Part of a small language model's weights: 8 heads of 32, tied embeddings.
MLP neurons of a small language model. Each row is named by its layer, matrix (down: output weights) and neuron, and shows model dimensions 128-255. Each number is 128 + 32 x the weight over its row's rms, rounded and kept within 0 to 255.
A block is one neuron, or neurons of one layer that tend to fire together. After each block is what it responds to, as a language model described it from the Wikipedia text at the highest values.

L5.down1 [121 112  94 196 133 143  98 152  90 103 157 128 193  68 155 146 175 105 161 104 112 136 161 151 127 153 189 120  81 123  94 124 117  99  94 204 129  72 174 174  41 111 173 138  92  84 110 162  95  94  87 127 140 182 185 160 131 148 151 177  45  98 133 113 112 128 118 137 146 121 102  71 124 133  76 111 126 116 136  90 140  78 127 101 125 140 119 152  90 105 119 123 131 117 175  91  93 137 134 104 125 138 141 100 145  85 170 141 145 147 165 108 128 137 100 138 160  83 147 122  95  49 151  66 170 138 131 154]
L5.down334 [117 178  97 127 123 181 138 147  52  86 161  67 167 197 148 165 121  99 134 177 117 124 161 108 188 178 142 167 111 139 184  93 139 120 108 117  57  88 120 120  83 131 119 150 151 148 124 124  98  66 180 144 114 143 140 122 132 121  62 139 115 103 129 122  89 104 144 114 151 133 197  78 171 139 100 164 124 126 103 160 169  83 138 123 127  69 131 137 143  63 140 138  94  82 142  85  93 161 105 180 166 168 180 182  86 152 158 142 128  98  80 118 134 121  92 113 144 134 152 166 139 135 136 158 151 119 152 168]
L5.down582 [124 129 158 129 214 169 102 140  36 182 106 112 103 157 139  87 147 161 107  80 121 199 140 171 155  98 118  86  79 116 101 158 165 140 116 103 169 122  95 171 131 169 126  85 112 170 110 138 105 128  79 179 112 121 168 132 106 114 109 138 137 142  84 136  87 149  88 107 146 125 177 133 127  83 136  92 143  83 111 145 167 122  99 131 132 138  73 109 114  89 113 113  95 178 157 101 108  65 135 130 158 123 142 140 163 121 121 106 197  99 187 102  66 146 116 129  94  92 141 119 150  97 147 173 170 115 127 113]
L5.down688 [143 159 114 165 152 225 109 110  77 177 181  86 178 171  93 140  95  98 125 111  40 180 101 172 127 184 132 135 100 139 108 151 169  87 159 162  91  77 107  83 119 148  98  94 128 124 148 129 111 136 109 167 127 201 199 187 141 141 103 149 182 101 106 160 131 132 175 142 171 137 129 160 133 114 111 113 118  98 110 157 135  96 141  75 133  96 158 105 103 108 130  70 121 130 168 166 132 106 159 158 138  89 140 182 162 178 156 107 151 116 146 110  84 184  82 181 104 112  80 132 138 141 164 132 143 142 110 206]
Description: Digits, mostly 0, in the middle-to-late columns of pipe- or semicolon-separated stats tables, e.g. football appearances/goals rows, vote counts, match records.

L9.down404 [174 166 105  97 164 155 145 125 101 172 113 130 122  75 122 120 107 132 114 149 111  98 155 141 107 137 162 129 158  86  92  78 174 106 137 133 105 151  69  99 133 142 147 166  86 191 152 128 107  95 143  74 166  70 164 143 137 161 122  78 147 142 155  89 125 114 139 112 129 111 124 112 117 132  73  89 120 112 106 167 156 126  92 164 135 117 110 126 128  70  92  94 125 148  59 133 101 118 137 135 161  48  88 174 142  73 132 176 129 121 158 104 143 172  95 135 173  94  90  98 105 170 126 115 148 150 129 158]
Description: Pipe separators, blanks, digits and final words in the last columns of a table row or list line, just before the line break, e.g. stat rows, "| 0 |", "Keyboards".

L2.down80 [ 79 142  77 113 110 144 102  99 104 139 124 163 112 122 124 159 108  99  87 113 184 169 165 166  80 112 124 170 102  58 129  82  46 137  94  71 117 104 203 116  63 113 173 187 104 178 117 147 154  72 156 152 140 174 166 101 147 135 139 141 170 154  95 160 128 174 111  50  96 124 167 111  98 103  95 160 126 198 156  95 135 133  53 124 108 149 171 138 148 113 175 143 202 116  79 140 155 197 160  78 149  71 148 134 135 113  84  91  90 130 105 100 103 131 131 140 134 112 105 132 127 146 157 124 144 116 125  91]
L2.down86 [145 165 163 142 124 116  81 114 169 113 165 176 148 135 124  97 110 170  94  90  97 165 161 150 125 119 117  89 154  63 110 100 113 132 174 153  84 107 194 147 121 142 174  89 175  82 104 164 128 105 128 145 128 146 178 155 136 164 148 115 212 113  94 101 114 103 159 122 103 165  98 158 100 104 144 142 116 190 141 101 139 143 133 107 134  39 129 139 165 112 157 137  85 124 189  70  82 155 108 130  84  87 123 112  54  72 127 125 138 158  95 109 104 117 105 169 129 138 134 129  93 168 137 159 140 132  86 146]
L2.down95 [154 115 118 144 134 123 135 106 156 187 136 146 142 106 137 143 130 120 135 140 145 128 148 139 127 101  64 132 146 126  79 136  89  96 116 114 154  45 129 157  84 129 156  93 123 152  81 105 118 165 130  89 103 127 145 208 128 116 102 194 116 145  87 112  44 122 119  64 139 161  87 138 164  80 177 143 203 166 135  53 184 146 147 240 125 164  95 148 129 132 196 104 136 165 195 153  99 118 109 131 105 141 155 147 165 138 127 177 157 117 100  87 158 141 139 146  94 130 190 153  86  98 107 130  87  64 134 113]
L2.down97 [177  90 125 100 173 170 103 187 110 117 137 102 146  82 128 193 110  86 137 100  88 114  71 145 130  98 171 153 169  82 112 109 141 141 169  80 111 118 114 149 147  77 118 207 115 137 105 135 125 175 146 153  94 117  54 139 148  70 127 121  78 204 102 162 119  85 164 131 104 111 111 140  90 153 183 144 237 199 171  82 142 162 106 111  95 125 131 158 200  88 121 128 123 125 135 123 138 160 121 126  99  96  95 136  93 134 125 150 131 129 134 131 120 137 110  79 155 144 101  85 114 167 139 149  84 109 152 100]
L2.down131 [123 100 185 198 121  77 138 146 141 134 111 150 145 155 126 176  83 105 164 126 136 122 118 163  76  77 157  83  77 117 121 105 148 140 120 105  99 187  93 111  86 142 137 160 140 159 151 100 150 131 117 114 118 177  90 149 119  80 151 184 108 154  78 180  97  94 147 124 115 128 152 106 139  87  92 136 118  79 177 144 137 126 143  62 120 229 120  59 169 101 175  89 123 180  80 135  97 126 163  90  97 113  87 108 122 240 145 139 137 187 143 155 142 115 112 100 147 125 142  94 105  96  85 149 119 120  55  96]
L2.down221 [101 199 124 110 107 175 141 166 137 152  67 150 150 140 172  92 163 168 138 129 143 144  89 106 130 143 134 110 110  97 167  62 129  96 104 140 112 130 178  97 130  54  98 170 138 138 149 148 175 165  84 151 132 137 146 132 138 137 159 114 146 155 143 180 105 107  93 149 139 168  75 136 191 109  90 105 143  88 117 113 148 162 121 119 124 152 188  90 119 103 143 130 130 121 137 148 118  69 114  98  75  53 134 139  79 194 147 118 102 136  68 140 153 120  79 193 127 151 131 151 137  78 130 163  95 106 149 167]
L2.down254 [138 134 101 166 132  74 146 127  89 155  88 164 128 196 105 156 102  86 154  86 155 170 146 121  88  94 132 115 120 106 120 135 115 189 149  94  95 119 180 109 118  56 134 109 151 154 141 220 133 120 114 124 109 142 144 114 130  79 136 131 107 142 169 128 147 161  93  90 112  71 177 108  93 157 130 122  86 160 156 117 180 150 120 102 119 112 176 171  81 100 104  86 140  85 119 100 120 139  87 116  96 164 130  74 177 127  94 149 195 109 167 130 136 148 173  78  95 121 115  64 116 132  95 131 124 115  96 153]
L2.down256 [138 127  95 109 127 129 121 166  76 114 112 132 114 139 148 155 104 117 137 140 105 119  90  25  86 108 105 136 196 177  99 137 105 133 163 159 116 189  90 141 124 154  78  84 117 123  59 149 152 174 127  97 116 133 197 118 168 131 100  96 220 183 102 155 174 159 150 112  97  71 114 139 113 197 119 154  79  94 132 149 119 167 106 103 119 144 129 143 167 154  78  99 132 105 122  85 134 106 122  89 115 167  71 119 140  72 130 154 179 147 129 128 107 107 192 126 146 130 126 170 138 155 184 143 146 115  97 114]
L2.down319 [150 193 116 152  84 157 186 163 146 156 188 144 137 139 112  82 147 140  81 106 139 111 151 170 150 111 157 110 120 111 184  38 113 143 114 126  85 131  85 102 200 114 102 189  92 136 119 170 103 108 165  94  72 133 175 122  83 137 130 136 127 161 195  91 110 144 138 145  92 120  76 104 182  78 124 127  65 136 131 186 107  93 188 113 117 130 149 112 116 115 111 142  71 142 136 107 117 192 112  65 142 135 127 120 113 130 159  77 115 185  88 116 189 132 140 169 117 134 122 140 181 130 127 122  99  90 143 160]
L2.down371 [170 111 100 112  91  97 196 136 103 152 155 167 153 164 170  96 113 145 148 118 196 135  87 143 117 140  63 134 165 133 157 151 135 140 164  86  85 129 147 166 105  87 143  91 112 117 121 154 124 129 129  95 148 112  98 104  94 102 116 169 143 121 172 210 110 138 125 155 115  95  76 155 161 132 100 118  99 111 172 146 164 183 108  67 165 123 145 117 155 146 115 131 162 126 106 147 135 134 141 118 122  98 151 134 101 106 197  74 151 102  81 153 122  61 183  88 182 218 167 132 125 176 132 112 142 137 167 145]
L2.down372 [141 152 111 128 136 106 191 112 138  71 116 129 170 119 101 105 165 121 102 137  99  76 104 109 142 135 144 110 126  83  93 168 108 130 132 153 170 136 152  77 153 140 127 117  86 116 120 126  94 170 173 139 181 144 134 140 125 127 195  92  86 138 104 127 133 103 126 104 196 186 125 139 182 163 122 190 156 124 145  63 105  99 157 120 180 147 145 137 123 170 129 130 106 140 126 108 115 132 166 205 141 135 130 129  98  92 163  98 173  91 112 125 126 105  83 185 186 163 104  73  94  88 126 155 149  76 150 123]
L2.down448 [180 100  98 107  66 141 120 142 107  93 170 107 102 124  78 166 114 159 105 121 127 170 135 168 133 107 163  86 127 111 122 130 130 117 133 171 151  89  94 103  76 120 123 145 113  95  94 113  55 171 115  36  98 112 114 131 135 109 118 100 145 106 147 107 117 117 150  94 186 187 125 141 151 140 134 130 139 146 181 133 138  93 155  97  74 130 104 110 131 128 168 119  89 115 156  90 165 168 156 150 105  72 197  87 123  74 160 147 146 140 119 144  68 108 127  80 158 130 132 126 127 182 115  89 107 220 134  83]
L2.down514 [171 113 134 108  93  66 125 113 182  92  91 108 131 129 133 138 147 112  80  95  79  83 140 148 146 141  53 118 132 115 136 113 143 150 108 106 192 154 142 155 151  95 125 111 175 160 193 137  99 115 152 115 156  73  93 184 134  94 130 178 142 156 152  88 139 145  72 210 126 102 144  56 130  81 110 172 159 126 165 165 143  65 152  90 123 197 176 191 111  84  93  55 144 123 106 148 143  90  95 143 143 108 168  90 112 157 104 161 118  98 137 206  99 159 166 119 111 138 109 129 129 158 148 139  97 171 151 129]
L2.down646 [ 57 144 142  79  89 128 112 146 134 134 114 128 123 127 154 129 176  85 156 198  99  96 111 105 121 168  40 134 166 166 192 113 147 138 110 134 100 104 115 129  92 155 137 137 114 158  89  88  77 187  77 114 163 158 128  75 112 178 116 209  87 155 157  90 189 106 134  92 125 145 153 142 106 197 150 141 169 116 123 142  60  94 117 165 126  36 170 127 196 103  84 104 119 116 189  45 180 196 119 121 140  69 130 104 118 162 164 148 165 114 115 147 132 158 139  66 159 134  69 117 140 116  78 152 100 132 106 139]
L2.down711 [144 161  98  80 112 105 137 125 123  82 154 136  86 104  89 190 126 155 117 169 112 136 153  85 170 148 134 144 158 161  94 190 118 137 114  90 121 134 119 133 127 140 159 121 133 109 132 141  86 108 116 134 131 119 131 113 162 149 151  90 154 129 108 115 114 122 108  91 141 133 151 156 158 155 171 161 153 136 112 136 195 139 129 116  78 109 144  89 198 123  74 122 132 201 144  89 140 112 129 131 133 184 147 150 152 132 164 178 123  79 162 143  74  73 135 117 116 111 116 117 152 136 182  94  93 116 137 193]
L2.down764 [ 83 121 115 138 111 108 148 128 143  86 160 145 188 121 175 105 103 158  88  79 146  52 156 134 125 146 135 143  99 186 103  96 139 141 128 163 112 194 132 148 177  82 177 111 192 118 117  86  84  74 108 124 142  78 120 126 133 163 124 144  94 117 103  95 140 139 126  59 114 137  90 178 123 164 177  94 143  62 152 132 108  83 101 134 102  67 151 119 184  75 105 114 149 171 137 123 157 126 166 147 151 127 148 170 128 141  90 123 128  92 126 161 146 166 132 103 120 143 147  68 125 144 111 113 177 159 118 115]
Description: Second or later piece of a word split into tokens, strongest on the y of a paragraph-opening By (By the early 1880s), also Dur-ing, road-way.

L9.down400 [110 154 115 116 143 158 166 128  90  96 183  99  96 113 184 119  64 109  88 112 104  90  95 130 123  74 128 152 146 129 119 182  85 170 107  83  84 125 117 181 166 114  56 126  57 130 101 130 133 148 158  34 113 120 122  78  52 125 142 153 191 119 185 127 194 158  89 181 122 109 140 123 129 139 123 133 104 104 158 142 128  99 141 111 197 147  84 100  96  36  72 185  51 108 135 107 132 114 140 143  77 132 129 130  83 104 133 100 150 156  85 105 135  79 145 126 162 129 140 131 181 179 142 104 124 140 159 136]
Description: Inner pieces of split words and names, such as ult in Cultural, ar in McFarlane, ing in spending, and occasionally purpose words like for or to.

L5.down59 [ 77 115 160 115 132 123 120 104 132 116 195 187 148  97 108 120 179 133 141 138 180 139 125 173 123 149 156 106 141 136  77 111 102 119 177 176 159 110 162 177 136  90 167 146 128 173 181 150 121 174 114 151 126 118 118 146 162  97 190 131 131  99 148  53 134 167 147 104 123 168 112 110 144 105 104  97  68  52  98  97 161  80 177 169 161 173 136  82 123 190 164  90  64 137 109 147 166 120 143  97  54 148 132 178 119 152 142 153 104 126  89 123 146  68 111  67 134 167 162 142 128 173 127 103 133 113 122 132]
L5.down151 [155  83 128 181 107 187 143 137  70  92 111 115 107 200 114 133  98 170 150 127 142 152 156 166  91 138  98 148 144 155 127  80 125 139  58 158 111 122 169 120 126  85 153 104  96 128  77  70 104 121 106 120 164 136 140 108 112 191 166 103  85 124 135 155 218 128 153 111 154 155 171 158  97 135 125 172  66  94 133  66 134 181 118  92  72 157 124 154 133 117 167 133 116 119 118 119 141  88  42 163 110 158  96 153  94 182 109 115 137 158 135  75 119 154 136 109 172 154  75 124 132 123 115  79 183 109 128 136]
L5.down353 [116 167 139 167 109 125 185 175  51 107 146 121 124 145 156 189 131 136 148 177 173 164 119 166 168 125 145  90 134 102 137  90 143 131 100 163  84 142 107 124 132  73 137 155 191 123 127 106 120 130 164 103 142  85 134 137 159  95 123  84 102 136  70 140 144 162 200 186  76 139 142 181  95 149 168 113  95  61 191 129 213 109 153 150 167  60  88  92  93 148 113  92 135 149 106 152 136 160  51 122 170 174 121 137 168 121 123  84 187 111 111 183 102 192  99 157  76 142 136 170 165 134 120  90 120 178  92  92]
L5.down718 [133 145 126 117  99 110 112 112  42 120 156 137  57 140  98 106 154 110 154 118 152 151 108 104 178 205 167 198 115 136 106 117 122  53 107 126 100 132 128 104 106 170 152 130 103 101 161 163 137 100 139  59 137 113 164 138 181 155 158  60 176 133 141 103 181 116 168  71 130 115 105 129 145 169 122 121 144 154 145 130 124  66 118  88 138 106  89 124 124 114 101 135  78 135 106 127  85  83 105 151 157  96  82  94 119 176 150 149 104 145 109 200  88  91 181 137 224 100  77 140 124  84 129 123  91 134 138 168]
Description: Word pieces continuing a word just begun by a short opening piece, e.g. b-act-eriologist, s-cre-en, B-ing Crosby, Co-ur-age; occasionally short words in lists or infoboxes.